From a checkpoint of a small transformer trained on Wikipedia.
Size: 9 layers, width 160, 2 heads of 64, MLP 960 tanh GELU, vocabulary 2899, 4.45M parameters.
Training: a variant of Adam for these matrices, 208M tokens, 6360 steps.
MLP neurons of a small language model. Each row is named by its layer, matrix (up: input weights; down: output weights) and neuron, and shows model dimensions 0-127. Each number is 128 + 24 x the weight over its row's rms, rounded and kept within 0 to 255. Numbers have three digits each.
Before each neuron's rows, "fires on" lists the tokens most often at its 100 highest values on Wikipedia text that the model never trained on. A number after a token or word is its count.

fires on: "4" 20, "3" 20, "0" 14, " of" 11, "7" 9, "8" 6
L4.up79:109108109153143177112125070148115116168099079149072096124123150171089108103079135124167086173116142156105123161102136093101149134109150130094136152123102128140148102159168128092104109096094149137117143144118145097122084103151132156151098143091140096132087117135142122150131124131156138155139096126117133121125153128125090118122192140142105148181130162123149127100108112146134161156102
L4.down79:161161141147147091165149142123119127109153143105137149105115143130143124178146143106108152098164135131129132116139156136113103110108122128158095085128146140130106140094087131180120119168156138130148106101151107165111178144111114097109157103147142134113156157105093141106134115163093111109107113140161155127120124130154142121108128121126161129101175091166064119150119113100130104115125

fires on: "l" 27, "sp" 9, " of" 9, "ul" 5, "ild" 5
L5.up16:157129098110129139105084083136132136126147111097113127125136143053072163165119157171126138125099090141131131113141111111150099141111158117121155142151136121126142104143080169152111173111167134133087130127157121122158125128110161138132123147072120158131103145134111114144157136147127121146138158169124127133115158127135115089144150120089137067154103088137156124111121121167179108135100
L5.down16:129118156134140138160125159116145103107067130119087130077151139146145096124144091084140129133140160135119149143091131083087095133155116163158138148097129172100144129129164129101163087122115117145142185144101151127121120117115137111123142136152111118124114129123140168094158150084156114146135105107139150168108126105176126183132137098114107157120143137141150075185143139114136147129140

fires on: "s" 80, "ets" 5, "ts" 5
L4.up351:111117148168117085115158113121177101127132152143118133137168114153080121148143087131109125120109137140136114089076135086108118152114105119154104138177095153135132083159131150097135180167141101144175133063180096109125156096142156105122133126091138109141100127096088153161133138114132169148187128104119142128140114124130128107133158114133113149111127147140104076138151088175149084097126
L4.down351:131133116074133123126150136167077143134135126171150090104097135117160149112125132175093142154116111141105150136122098147104179103098158103160100132081155113115109141112133115119115127127106129104103106185083169116093111114152130165160140100172100112119143148100122117114136089119126071119126132124108197129088153111150159147149096120135156098102138111097138143114142161151100154161109

fires on: " (" 27, "n" 20, ":" 16, " |" 15, " l" 7
L4.up959:124104104152118124101103145107113108163125123097114144111131122130165152156092146135158128161104168113146119127128146140140136115135116141120145086143133138130141154113113101080110155134118167145119121123171145130137174105119109092127109133125111156149125091132084128129154166148140105105200143146135155122062090123132118138108146138118134138123080147109152110121190116152132149113162
L4.down959:114164113101161103125120087121141134146135124100134163129157132135076078095119116155132111101107124125153122147120156128207133142144116119142159139115095128126089111150114134179172119119131151128121128075126124155075130184172144150093140124148150141123114156132122128131099124140139151084103123116132139143157178130154107091176143158137119092146175131131114128088124125099085137122086

fires on: "," 42, ")\n" 10, "ven" 7, "ver" 6, " but" 6, "/" 5
L4.up139:110109145130122142136165097142169128146137130119147127095112108093128125124093120154140102100046150111089165129143127077107086101077156123118133125076108121122154123131108162110146146103143112119117110131159132137109207110097148113151140127156101148142095094125159135125132122127151127148128129148103156138123147148132130126128168144137139065123116157085185122115116112157078128119125
L4.down139:136129091145122099124108141151139127100133145136124134143103132135069098124163141092143158136180136125136070163112135120135179127162112168153103108110157147136068154106117107177106118146162126137116116132159140155134091134119112136090077130092155159152135163124093127166128159123115136162137141085152102111144118081117096112125108106122080150124103118170108128144129133105134154143112

fires on: "," 46, " " 20, " –" 10, ":\n\n" 6, " [" 4
L4.up343:160124158176119115142126129106163104123116144102113094159159085118122087112095094190158140112144086146149133090103146123137103141141145124172135133091089163109124123127098138118123140151168131167110142136131118126095103132145174125120142123119069095133148124138042137139116113123148112120168164095093119129177144124149138088148148086148132118120117109106126117098145165111168092110098
L4.down343:070153110112168127142151129181089141137142140118157103153107137121120174176153118089197162098111152158094100123146147159158100130094119147082112133145114124125163141139134170109116150116090118113142077114131122147125151129137109104134116115171094140148117117143130083091136138122104116145117120114174123118125113139131115165134160088140138094137095140143137077125127122133112145119140

fires on: "." 26, " res" 17, "con" 15, " par" 10, "re" 9, "8" 6
L5.up449:083136167147139098100153106159125129149132132133092155136172105108158138162100146137108121160110139122132135145091110120107159144111136151109117082152106141177164078085175088139128154103103109167106089098140152110080094132139096134071118116124119154125146118122105124145143116167129148122106157094151177186139145137113154133122101129162108102164124133138125151168161130129076139116119
L5.down449:163111080102146149167146120154134177096145127129118120130107082134097109135117167154149164138129134132138100082124154108114105112094134116152152110071124124123086098141122140130164129169155124154107153121116103168141110132077158077145123108141155125148118153133087120121128174124107124104139160148083094156123122162142132117121090118143161142100153150122154131109141136136147168163157

fires on: " She" 19, "he" 18, "g" 12, "re" 7
L5.up817:123150108138127119114088111141144118153147113160106140122118134118107148130073142163152115120100111133118120154157153093126146100060094148130112128156127144189169111093097147119094134136119098122093115111179139120114154159126153160076130121111115172145182130107156170120129119148164163128123121148153118107153133150105120127151145087152116129136101111113155097163121178109113117139125
L5.down817:145089162140102146151161147162128137123188127112081125136100157120138113101127104087119115141125109116095152096150103135154135128131128133102155086129120106076145151132161127130165149154184114119137106147173151164078111134124128163154114119135146120122128121150103146106121131121105143093111105131115119123114139149111150183096107083160133131106160150154089132095153097098086147150109

fires on: " of" 17, " the" 14, "qu" 11, " many" 10, "ens" 9, "k" 4
L4.up837:121123112116107134144105111166128109148144124107150137135121143110119157131118159134127119172124055127137114158116134130150122126084164127128136140153161140163088144098140149127098173103167116124089102137111112134115158140126134131130143140122092134121088119131129152055140098121154131083193122100131142153119112106156129117118154124142089101167097140129157069126108102185113121133115
L4.down837:146130168134163138134140132124190119112127111088095142147106125119126091113171103153130116114116184147117142117127106145132131130158115125128143120114097101103170108155108100131158067135069138108171156117107139134164126128156122126151119125136143113143107130143085108131118160151118134184095126172133135116118104124115117119159092125127134139099178116135127139118144077124101116153156

fires on: "," 71, " of" 9, "y" 7, "/" 4
L4.up616:103101101141139122112129095110104104142145117149149164105127113124116118121123138139158110150084067101156139135162157131094102117072139120162130156126109172123151103100107141156144151150129095132103117135137134119122148128137224132130141107134111162127158105128111106137141104132156112130133143103124137118178128130147108087148154129143086112146095121088133084117104127159152102115101
L4.down616:111129100115097136117127115132143114104114127130147136109107103117149125179125126106112136121146147110146148054173130171101153105106143170109127119104210117115127115141141116063157144126114163112142104126108091112148163113118133125124085139124149139123166139097107117077138140121099133177134156127113151161101159164140093159131125109153125115111127139159138107147134140089174115115155

fires on: "ct" 24, "ost" 11, "ide" 10, "t" 6, "ult" 6
L4.up431:124119132092125134116136089160140126122142064123139158138075169146138122168130158088118130142126093094179143131117132086072098109158111141125146086120119139166125150112106097156135114093116141138124141108105121132161123128141118139066126190135123120179115144106139140147150149122168130137157107151145153121155151143159164120124108098078146133115167147138103102134173125160114130121108
L4.down431:142131100155141150150157140101164125129145171145129077126164134117131152098165155177123133107150130156079105133152074153166169153111116137154127147142146128079139102120131163104142137152130143139116097141138115117163117158112145091155130100122160129100132126143111105099109139121109133140085148098114130131094094143087100162158141173157091096139111122112182111122097139098162132135115

fires on: " and" 32, "adem" 7, "ric" 6, "A" 6, " or" 6, "oci" 5
L5.up531:122130106123171086104126117127175067132114101139127112075143122114157156160146115150118170141090097129168126074151133124155149111146117128124105144121119140110139082135150142121131124174122127129108089134115122099136172083180124096125129130105122169123133120112124104137118169144104120123157114136147164181173116116139144138116126122112114123122149136142134131094153133100103111124135
L5.down531:131122142119141160121111152098133132093114128175158138142127159161107147119144117129116132139144127134148109138193096137121130090137144130107131083120146130110103182111154099154157177121122102124133134158140119148126099105086135174122143101097131156125150070151090123153099118144184115102138150174161106128154139147170122130144114190108131130117097107104106112171092098088117108108095

fires on: " is" 44, "ap" 10, " '" 6, " acc" 6
L5.up671:098098130132108136130086145094114127120149094129137152146154116125100088117137138154131163157138106127133131131117095145116078123068117136132138153100089154113146135116128184120093174127149161145117140119133096113122099114135134135108159096129104094141120132104115102103153121111159149118086171104112128133169136155148120144118151075137089119177166145126172112133148120083149094082112
L5.down671:140146101155076072105146127132132152117097165143121150119101114159141154162126128105126145088117158094151109129131143124163140136103123115162160106087174113120125124116118113151129105158101148145109143126160124060149145139139209137169176123151100108160168127068128135132138143135085140125140108125131136103174138134165105124133123120119114122139096132129129092141105125136114169171106

fires on: ")" 32, "," 19, "0" 8, "ory" 5, "ly" 4
L5.up322:132084153133183161096120085144122104152162177150090138098128125156127153124129137128101107129121133111127117130114158119135114126140167106182090105144163148125108143107147144139111143162134121113104109151116118093104180106147154123161119115121103100177143123088085077099183136107091091106121127160157136147149100118133151098095109143092104121143132101119104097138137140134089135155125
L5.down322:133139146125119089156147164111134157079098089132124114154156106113149097110118157095162159137147131122123167118112098116113124114132124146077191111116147138172153102127090107104133109080086136145138133129119106134118105123089101174107167154104172142142152146164172115136125173113139164154145130114143135115112153152126123125133118140181125147105152155178132147141130134121156088119127

fires on: " " 30, " \"" 24, "l" 8, "r" 6, "amil" 5, "ul" 5
L4.up428:152124123111127158134122086156162133134163120097145121110088086117102118131111121140134118112124125146161108113139160095121137147105153121170138149168100135131151105107088134115090155113143127119100140132113112080125135124124158153114161110136149109118143135135137128131168120131169122111139207132144106078128130114121107173143098098134105068163107154156134113122111110144186166113100
L4.down428:143148140120145120116136136082152110154120132128083133174149167133171079163131132092157143065127134113152132129128088129147157114139091114136123123086119164108108168148123114137161163128118126141160126140151154110131112125146111113157139087110131134138122084141131126123104173100122152145119078140114126126124157130103124099156120146128145166110128112110132142132141131114105117125128

fires on: "s" 34, " one" 24, " wrote" 7, "ts" 6, ")" 6, "h" 4
L4.up238:093102119157124132181115138130178106130102147097138153179163099146108095111148119137110128144062171128125130120130099138135118118150128125129105109120146167127167154126141154096149134167147128148160120127099089124110125108159132164126081120105129113107093131142121105061098147118105085141153109130176146113166129109108156131112166138138110120150133092099157120151127106164105146100137
L4.down238:136139133100118128083144140132066167144160077118125085101083175087122151149162113159134124130147113151097142136121122123105163149120129155119140168109114116126090111151119113147092114135116137146089143145164146084145109143130126113120134153176104160135133125113131135143154087177154149120097157123103114149102152118153095145174118112139115117099117156138110123144116105054115115169116

fires on: " of" 48, " &" 10, "–" 7, " The" 7, "ial" 7, "ly" 4
L4.up650:146115145158128107082163133132107101108157125113139107104107125065138098137115167114120089138107102172176151122131191155145122114127136155129146117149136156152112108107115163123118115132182158128124100100149151108104128142119181134135146174157140124123099149130102116104131127122142121127132150098157154139198137134153084133122127116141090111135138136133090093156148157115117156136150
L4.down650:170126124132084094117108134130103120126153081160150095157117130090111125139117144155137119110115103099132132154144146100151115119099144117135115120131140082147082182110105087147086080111142122117102130141155150110128119126158102095137165094165138113134147125100152107166130113119139117143127146178169145090131125194105101131156126151106127117168128152163110118142151162140151157156119

fires on: "A" 23, " and" 12, " per" 11, "S" 6, " (" 5, "P" 4
L4.up269:101145158125186164141100112151175077127119097072110131112156128130138104111123085142114157097137105133146121121170139139135165123152155152153161132085115159159140120146177128093141129146067147125126111119115119114100139088124100106083121131100117136142123160105118088148127155155163101118140084108145151145105126171128159173095094124076137129115111136167158144114136150126114123117131
L4.down269:128131086110118119091178137098032130117095142158136134105141132117114182123127155071151127137123118131134141117110119131138111103122147130145142100117133148099116125129125128128115139112173140105117131134142147153168110154116123187105105138160158178135117126124128144192137132132144145137097145135115139091161159063109095084153120097106154122132135100148131111134145127115091140113133

fires on: "=" 34, "b" 16, " John" 8, "p" 6, "z" 5, "g" 5
L5.up164:138127160144125168126151137070162142187132117123148122089105126101133113126123160148125110095103117172118149152157159099175113155110111128154122133132127152111116122135150173083136113133155151118134127102067137153106150138137119107124141172104103141175105140109122081126125080147113115130134121148177144089150139120123127074109115142128102155122123126144128141128060106099167099110082
L5.down164:115113130114123103144144100181131112056116137126105168162163161129093160122121052100129142143172128091121104119100148149093125129140119136130129122114104117154124133115130068168101117132117131139133131175165081153126120092128131170117134117155143127101146120107151180134133164107137135125139137108131119162096101154147120195147134129137181117122112129146108116106183123162117149133139

fires on: " " 26, "an" 12, " vi" 8, "i" 7, "k" 6, "ab" 6
L4.up413:111153136159159157122112126181113089117135073148145098097155112139127139101131147132134107145137107122098128154152120113110084115098147147114178148140060155115132141116122108107091136112119167112116128117104160127128139101153128126118129135139173142165128100143159102109122123180117083110118112149113123165113099122150119093149154151127117080153151104111193129124166127148136102092133
L4.down413:153132118098142137136129126125121129124111168115098165171122131165108117151133077133111150107111118136116160130136168150127122156126125151117094127140153131150098072162117151083122126148090118129149099103092161154109118135125146124128101166126121121115118146122146147132118101123175148160155195106120113122108106161101091142116099088120149163152140169130097115112088119088075169156105

fires on: "a" 16, "in" 14, "===" 14, "iss" 9, "an" 8, "ul" 6
L4.up127:096113107093134087121105142111112096096115119142064152151109137136142145123135138152138133175069098103175135139124165136136137125142133154130147153150140139138112140122135133126112136141105147139107159097142165123148131154154118126099154123115117167124167129110115142105145083135129130137128123136087159103152123120105150112107138083102124105164103139125169112132126136198155142100080
L4.down127:081083108128113154178152107097108119135109107110144137140123099150128128113120099093175137120139115140140186177138124088107157106133114128107137150152115096145144123118126142098107164165139141128102199102145131102131100162120089141117126100111108186146135126139109130108126128091171145163125129107188117174097116152118129154128092108141128119148144113104168118128155151160137128158141

fires on: " out" 16, "gin" 13, "ered" 9, " down" 8, "orm" 4
L4.up16:132122149188142120122132159121158102129137107125131095131111132102154107146141124125105107133141155148162116139146145084058098125131106130131133069124161163162144163049132164130154145101123111103139099118122131139128140152128166112107137122102098115112138124116124120106128170144106107181140113118170133122122143131120138136130120127140140127151125167101106099191134127179125079126116
L4.down16:126147124108134145145141097136075154132122138149155136083130137133129126097171120118139159120138084118124147125137126140181142130119102101097135154134120096060095107211117103112088096148110149163113140127167142122143130104134051124143110142150183145166110122109138139155132107125150143105137135140119160162169089126152098140149133122100110128122110114114116157087121134073128163111140

fires on: " of" 29, "." 21, "os" 8, " " 7, "qu" 6, "2" 5
L4.up382:097095148107123116106137121150129125134135110115112134151148129128158116148061138159119162156118121119136096124123167141156159121131151118119143126137118139191099136116150116100111127116119164143074143124156113068115121076103110168099118100152091130115133165131139112125140105142168124124145141092143127136153096164115146136080139098124066126136142113170127140144108131148124103121103
L4.down382:091114123132142123123097129140161141148117095134116146152122095103126114105153109172129123148115159153146158085152108111125122099143109161105093112142166183110135135150110163143122121106112134156121142150173108141157119136121112105134092130127142118106106149100059116118130107130092124187108149112155154156096142109157102163129117095177113138119093076142185142136149118124096119184137

fires on: "op" 22, "um" 15, "ed" 7, " Met" 6, "itar" 6, "own" 5
L4.up309:165129142123111125120131121174110138162160122116145149106124151131137118159120146123089176133129056127177087079103160165117152100083140091119094106096115141160165119122103147125136143159112125127133130146144169128102102175167123109162156154129101121133151132100124106125108102153153135155098113120107132115174122164113091104159099143113117125137149096140113086134140100121146094128132
L4.down309:133094112134149150147141104069176133116115131121097112161125112154131129122162115117126104114140183113100130167142101077117123154136090195140166132173158107124077137129158107163160126114133154130106157070123097116139134088119110144093115111116141136128101124138107150134131116088134105131175171133132111153105125139159134160076129141104129130121085153143159134119131125145100157130136

fires on: " at" 19, "an" 13, "ar" 12, "ul" 11, " (" 10, "a" 9
L4.up422:173129145179149147077125127098089082104135105135085146133115146099136142142134133121123142126112130095120100143181136093124109132103147146109157112098144135131135149151108134057123153123091124141130124129122116105183181095147112110110180129129170147131134139137132093152164134161117146103091097165105125112163148131096131142136116115092136079104126116127185098137139101127161136143108
L4.down422:109089105101105140171144155113130195162126113123177119123109132102169099082135137140112160158140130137157164117105139171095122112137112092145136133140124110124132133121157132204137137107155133110139128099116134156125113174131102140132096095107074138103119135125129158127142136127130147137167186119144147155098115153141128149135130145128118151146114162109095129089147158135136107092142

fires on: "\"" 44, "-" 12, "ly" 9, "N" 7, "7" 4
L4.up135:148123129111127164147121102147137142154116108090131085064101126136079108159118103143119075134097107123123133164132143127121134136115100135141122178079117181133156188132116170097105114159122093136136140109143114129150174136135144154135060127138071140115100099101137114113147091124167101154143127136118129128140109107149108128108151124143099098120102144133110121120125162112157121135056
L4.down135:196128130137161166081117154128174114123149191124101173134126143143170119122150106123126158132148129121130107105130120152114119129123125079105171131156094136112068108156141125185143125099148161080111124129135119157107095102106115114075130138159139142151109141106091166104092126116123101127156107156132132120143144126133158101146100139142138143128141112154142122111113087094179154111182

fires on: "-" 16, "0" 10, "8" 9, " song" 8, "7" 7
L5.up665:112122098147113159138128064160125160129104137127139072136098139127094116094108113104142083137144117135117133142122093148092094144090108135101164170134105127138143164082122156090144101107126124133111161153135140132130114142145156142095101116144108155138090103122120175094161165111139107119138164139111154134133161138145112156131151117090111112170140165102158110097094140099175141137089
L5.down665:139102140171146131136109156143109102070137144169132120110120102110160134103154141151121126160131143153171121125173140123111144121152109146108126157117118196091127109124105105137109159131086146118147131143138114150092120135136107129166117157072120107146153148112140125117115133152125129124108131154122127069144077129123137106113150132164164145108136115130110126151146110088107108136117

fires on: "in" 21, "ber" 10, " pre" 10, " sub" 10, " per" 9, "g" 8
L5.up224:106126170095153151178090135129127108165119114114086131122165125110065144116152119139151090163123098093122151091139112116142129119118149133124110104087122161131143158143125099074097108166129106106130113132129117146143102149141145151139137071121119159125152146163126075136157130122135120125139129126143158095116154145135126111147143107098131136168124108116162073117154101143104076094152
L5.down224:124132106127102129105171099108154120109153147139130140143101071141176105094111148124117127122151163169098145117113134133131164124120101118123125101154122108119097107087144147173164127093129179143135096146097165125140147130117088130122145177102112087144134104099134204114125095142137130150132108162127101160099137075125110149143124153157112119121111142154139145106102148121156165148102

fires on: " of" 22, " She" 15, " with" 10, "ed" 7, "ly" 7, "," 4
L5.up106:105140126144094102087179126121115134118106135110131148145113132113114110112152139121113091155091083105103113159131172076146161133107146131188124135112133161158161133076133141080127139126138126149161134054135102143089150123109176129122132106127128149135121114113123102127119135113134157160117154132145121113154098132151089056101180163157111116143116082134107124135141158144107134146166
L5.down106:148128101126130149156114136134135096141128101134153161132150128117147100121086116130148147111111124146120145108120085157131052128123108114045143107157137098087092113146114101157124115120135144118124132171133171145159126136137116171112125161125111106144119131134125140143124115173148092175160124138104151150136165142098126151156074085100116132123136160138144115098150122142140127097113

fires on: "3" 15, "p" 14, "7" 13, "ol" 9, "1" 7
L5.up469:102137141106144147054143118107136116121121114162098144104150107149105151135133155183136119177113101146131133135140121148141126181137167172100177145143095117119132123160118093115140135158093168124153121106092089108114160111140127154084132167159086106161130114152132113130123124176154111154086126118123139133139120123158133148110133133110042113157126133130127149110126109150121117145087
L5.down469:146146148137135104131078143126177123153128158148107101146126144164085127118162147122108078125132146120146115085106100055116115114128119125136108129137076177152113130115143148108132116145121173147098149103151112097167122168096142134129142117122142135099092123108109121144137071119134109124136158109128126068104121122153180120133127087126174176145114137142139115126125103116108166113146

fires on: "p" 35, " an" 11, " a" 10, "=" 9, " inter" 7
L5.up126:147129140135097162133096094108111163159088098133113123150104160142118113143103136141140114155136107134140141106102136110131138155058149156138158149113075160145109130125134155071121107123121151134138127086091132108142145104136132135157143158107102173131105096132110103147176131156145166106117116109131122131118121116157121074127112121102117112168154140137162084121132099106148078126066
L5.down126:179115119111145115123090147132105148092087086142118149118097141179151173117181123096115142134136113123117145109152090138130128157088133127122136131149110121137164106119154131116160113150140141098140119141131124143143127121146122140129107127118103122071072138127128128160128114092138151111121140140093081119094139131133089129141136148136194151091159130111125128085147105131115155109188

fires on: "re" 41, " E" 7, " en" 6, "g" 5, " m" 4
L4.up665:126108165144105153111061121134149148148119123121097133149142123092114156114120106139127126143107126114118129138186088084090122131084151181125136125184084145127123110139115112096160169118125109114117123122122118139130121076154121121143108158100118163136133160117125106167158120138207098124094126108127157133095154165151129141134128104116105112149127128118173070123161132176130116084127
L4.down665:147123158143098138121156160118153113131175130147141126137107106159166109117126091150141147116128127123156152146137092152103106102131131105102097117077134140114140145111166110151123132099154122156136132157163129129125122141147136078130101151134118103120101147101109082096129096116151138111159142170141128149164142125098102163138155137151102149121110098143113102119108108069144147161116

fires on: "g" 14, " Mor" 13, "w" 13, "ent" 11, "d" 6, " Che" 4
L5.up186:100127109149182155126148155156159140154154109145121152111112143076093108087125123109112151156135159160100145094109123130105121131125142128074111143153173120146073098144138080105149122136130131109144148126132105128135147124121122111131116160108162158151178099137118112158162156191147138126140138160147166098107156212118101160097105159109088108136137131140139132109133113125123124129119
L5.down186:165139143127052093118121103113118140095104139118103128129130147117171132146178140110133131138137083103143110149141166159137124125105138155157147075115094137148168178104128187119107128103130127141162071124099132115098134126154088143122174118130115086142092149112140121122122113093126146108106093099116111144123091087105116112181105124131161108110107156130119107159120108122154155119139

fires on: "u" 27, "ar" 9, "/" 8, "ra" 7, "anc" 7, "ri" 7
L4.up788:180113118097099170107083106126132090132124131123169108125134137110162148131117164160103132124166077119129147133178167140108103145105201117157138157157135128111105138137103082120141149132167096127103118132133120100145138101133106153110133115059126160177119100122121123140150117174122070099178150104131132111127096120151086131143149110110133103153109096121138100147134129123097112110134
L4.down788:068131143119108140135163139103144133135132160094118148131129106101107103111133107073092113126133158142155091130080101124180154091167085108141160103166141106099107145111094151171087142138090146112132110136110116127125136112132150136108138130157110102142139167147148147114092142124091164118148116146104144147123127184084159136107125123175136148106149131143157158142171117141126124087101

fires on: "," 38, " |" 20, "ber" 7, ")" 7, "one" 6, "ity" 5
L5.up231:159126139104120147116138077110126121148136149171096136122120085125145159137131115097091146109119111113144162084096122139113149100124126136164105127132137179145151126136138108122123148159061122140100111129149133111107179111145134150138138112068149171133172090117116122083123171166134086149117155150148175133117107134089118100121122118109122107134083075140157081153118120158083127157141
L5.down231:147162152112136100156105103126139156100096077107141100154133152090135145125143120109140088157131121093142129134149133129148104104109121119137155117107105138161114146156152126123117149165152123123101105118106070122127117098137164159119118106149136124125152089148137137192131098094122154131134142110096105127142147152150095105141129185137145121101164130111126163135105113065096135098181

fires on: "ap" 22, " '" 19, "n" 12, "/" 12, "&" 8, "or" 5
L4.up420:136091133149119116145124137079132147116124143170147145102103126073105067136106132123141108125126092112135125114126175088136098113075157127101162064145111129141113125113164124119121172117127171126160146089173159138109122106113111121092149099134125119117138151137107123117148141167149104101096141089148109159161136139127129119107105120116129142175154155167118112172143114141124121116137
L4.down420:146130100114126105136120075121151098149141125187174135142157122130143113138123128132165112080144152171117097119095121126135132116097098107193083168134173131107120127096134171140125108127135107132120153124136112099114107164099122102167140100126107137124079136116130105159123118104103126147146122146144152101140097161164105125126134150126110136126110158118115130095106170109140125134071

fires on: "3" 47, " " 10, "i" 8, "ic" 5, "born" 5, "7" 4
L5.up302:083121138125130137110139104133150096111081111140110107133176101126151089131128155160139087143108097099123122126133137116131100110154178152088151161081087150138148105172132135093118144138099156112111153130140103104090116104133102164138133136129102119143088158152125147122117126146134117150141163102133125097144116140164140125132166089087110101147139107074195155098106104151122104136096
L5.down302:120117186125123150131159161135087119178186140130140143133140158121104129104114106084087166102150131119145177131141133106114162134169126113113155140099127114134122145119113108107144131124081114142107101128154126111160165153108168102119152161172159081112163144125089133169129115113131111092118144115116146126104115125128127148111103139165163138126070137147112149080126124121127148128124

fires on: "\n\n" 23, " •" 10, ")\n\n" 8, " former" 6, ")" 6, " " 6
L4.up926:095052166159101159128127098101139081123096111130125108117141137118113126153136108122132118134163168117112116143180130095108113148114106184149176133142139119170121108119147093083129124122135139127135084137113116084152143070166118125133144062134124133157139138121120117098112153146136106144158142099159153151097129157111105121095120142149119103151092161166131101104141111092143142140103
L4.down926:117091097140123146089093119138153090109114105110144126139134123144119139100094126136109120161094138083121137120159152095154078114152128141141159162132121170113121117155129127116160141127112181149097107127150134111087145119147110144147139105143125130143177145099153116114084144170114104073134104121149085121167157156140094103126142093143115110103146125102127148137123073155154108123146

fires on: "s" 19, "ers" 15, "ors" 10, "ly" 10, "ries" 9, "ions" 8
L4.up56:117079163136121123122114103155142139143148171090137089087107102173122138121114146154109151126136116118126128110110131092164114144155103123153118161099129187108152115113115143114141182140153131165127145100174102122133123124118187121129116162091107126193096127085132147096118166125125085127162136109132142110132096136139119118115136117155066135113092126111134089149155107182116097098121
L4.down56:130123153119158123143119149140089161122112133129128109116091114154146139119171137092118121138152119161086154149121148131087184121093154128161099124092121145116152138106167127129144162112162144163133142132124131053163149116132107157143148090129099123098112144101124086139149122134080131153139109116106154124113076079151164085122116103153124156128130138150151099158189196152142108120134

fires on: "\n\n" 39, ".\n\n" 15, ")\n\n" 11, ":" 7, ")\n" 7, "\n" 6
L4.up826:137089182147165219144151126142129076152098141110128118127116104108115117134116106125152110148118132143139176140140117098106138134112157135114135106142101150151121136139091140082124192126141127162166129149139112122128195083151134116126165115102101112168150119118122103116109101158133083125162149140142119115143125147133095164103156128136087115132116134135121080095149126068131121111136
L4.down826:115115174145103069129144158125167123112136093164121134110118107154078148138160099159114122115116145118121151194140170121159149171124102132132135103094104133141125099156151111131147126131131092098087142124101128119101137158128125112131150133134129175126140125158120084112107106081106114117143100128130137164145163112165131110154103102117134128123136113117151149131145096109159125134084

fires on: "st" 18, "ide" 13, "re" 13, "ult" 9, "ce" 7, "med" 5
L4.up370:117127127116162159136164088099173117106080106130107169150118134098123108165139137112119153124124068112134173115101139109140140158134102153150134105102105126201126158119134113131161090142119158135151109092115153126157078158131126116067137131117114156159138093092116114140097137130125116121101139116139150114172120173135124160148076138134144109105137111110083129140131162102119128131113
L4.down370:142103129106142113151129123150130159175180133128130100127189135149157154126095099166096130075144134127141109112114114119097103073108137161087130154165153172086140121111140111083133134092120105099107129134151126141123182136121091116134111131128105070115155134149160142105127135177135139115143118132133129121069125151127078128135148135183118138155130178133124142117188119139106105107111

fires on: " " 43, "," 23, "–" 16, " (" 11
L4.up32:170145165151104116153147113098124138138141124134087084126108118132133124124078148140176115137114119131117146161105192108139129167101132107146137147132144120120135141153106187148126151120166139163137166076139111160125109154116147101124064142104104102126107117143077185125128114133135106130075101111131136144148151105137070066134152111166128112130130120144136104112107121137144125116126
L4.down32:131131131139177135132104131166105103123121147110172194197163148089098136118137120086163152125116120144138119081165087130108142101158104152115105129145126145174127119124129103087087123104103118122112085153142132113113164120119097125135157149131115102139146133092145080156132147124125152131180141117134148103118134155094154145126105126115110112113112150125053122085130139121123147160112

fires on: "at" 14, "in" 11, "ic" 11, "4" 11, "5" 7, "t" 6
L4.up621:149121106129129134152107111149143135148144147175082156100102147092076133157134155153143107145098139148149104133102170118103153099127072113089134173128065143147113129111107125141136143131127119103117131107111148129172127182110129124159143113108159117133142122120140142127167120125198122099122140086093162113132126135119102141127139118137094116154147125093174143112136126093156119112092
L4.down621:118117123115129140109146106133136068120142141101129120143164104089126166147118141108116150184101113108149135099128083141139094130165138153098157107118125094102131101188156111128139072119136170118131127138139142079164100087144117150129096167149088097115112143170115094172117130103126127148110129126137088164118135129135179137128128138133135146143151136130118094170146132127146142117147

fires on: "enn" 16, "anc" 15, "oy" 13, "ar" 7, "ill" 6
L5.up658:104128108107088119137108119088140115130100155154136102141122096104146126106105139165115117174114124132103149120165133125172051109125130120165140132162129110155117153176129105139157146125139161125074160073116136141149120092108121136139136121094115156114131136134107122093154107134152148117132146128118126178117109138140091102097148099117142135144103134101134119160181142091116136119129
L5.down658:147113158138141161132137156173136153159154114106154132115127153097133168166124085086112104100165117069108121117116087140159127119109148087088147122118109076089155108083170112112143136174147124119149146140127091100128089143144126135126159140164140108116150113112103137092109101116110113102156143127123174092156119171122160108110115127163134114158149098108125147110132116109109161097117

fires on: "ing" 14, "ag" 14, " a" 12, "A" 11, "S" 11
L5.up952:133151159108133113111168130095139101109114119146139132178175114103054115140108088087108118142153157154127136093135138123116141129140150145157177142112168133146077108172179133117159113131075166133109113089157105145111154068129113092105161122094136124149119108128144097147150126159112126137142117132137142159117132145111154120101108124109110086107118106160170137128138112116128085114115
L5.down952:139091135147137126131158143120112134080123157125162118101134093132123118154127119123091140084125115196103095124148128094175131124139121138141127147121129105099143128123129095146111126145132128152130127172165065105124078126142155175138087146102155124146096144099119102136131169110175135135110106137100129101143105136180116122140164116114129114144144145139124135128152156139161148106155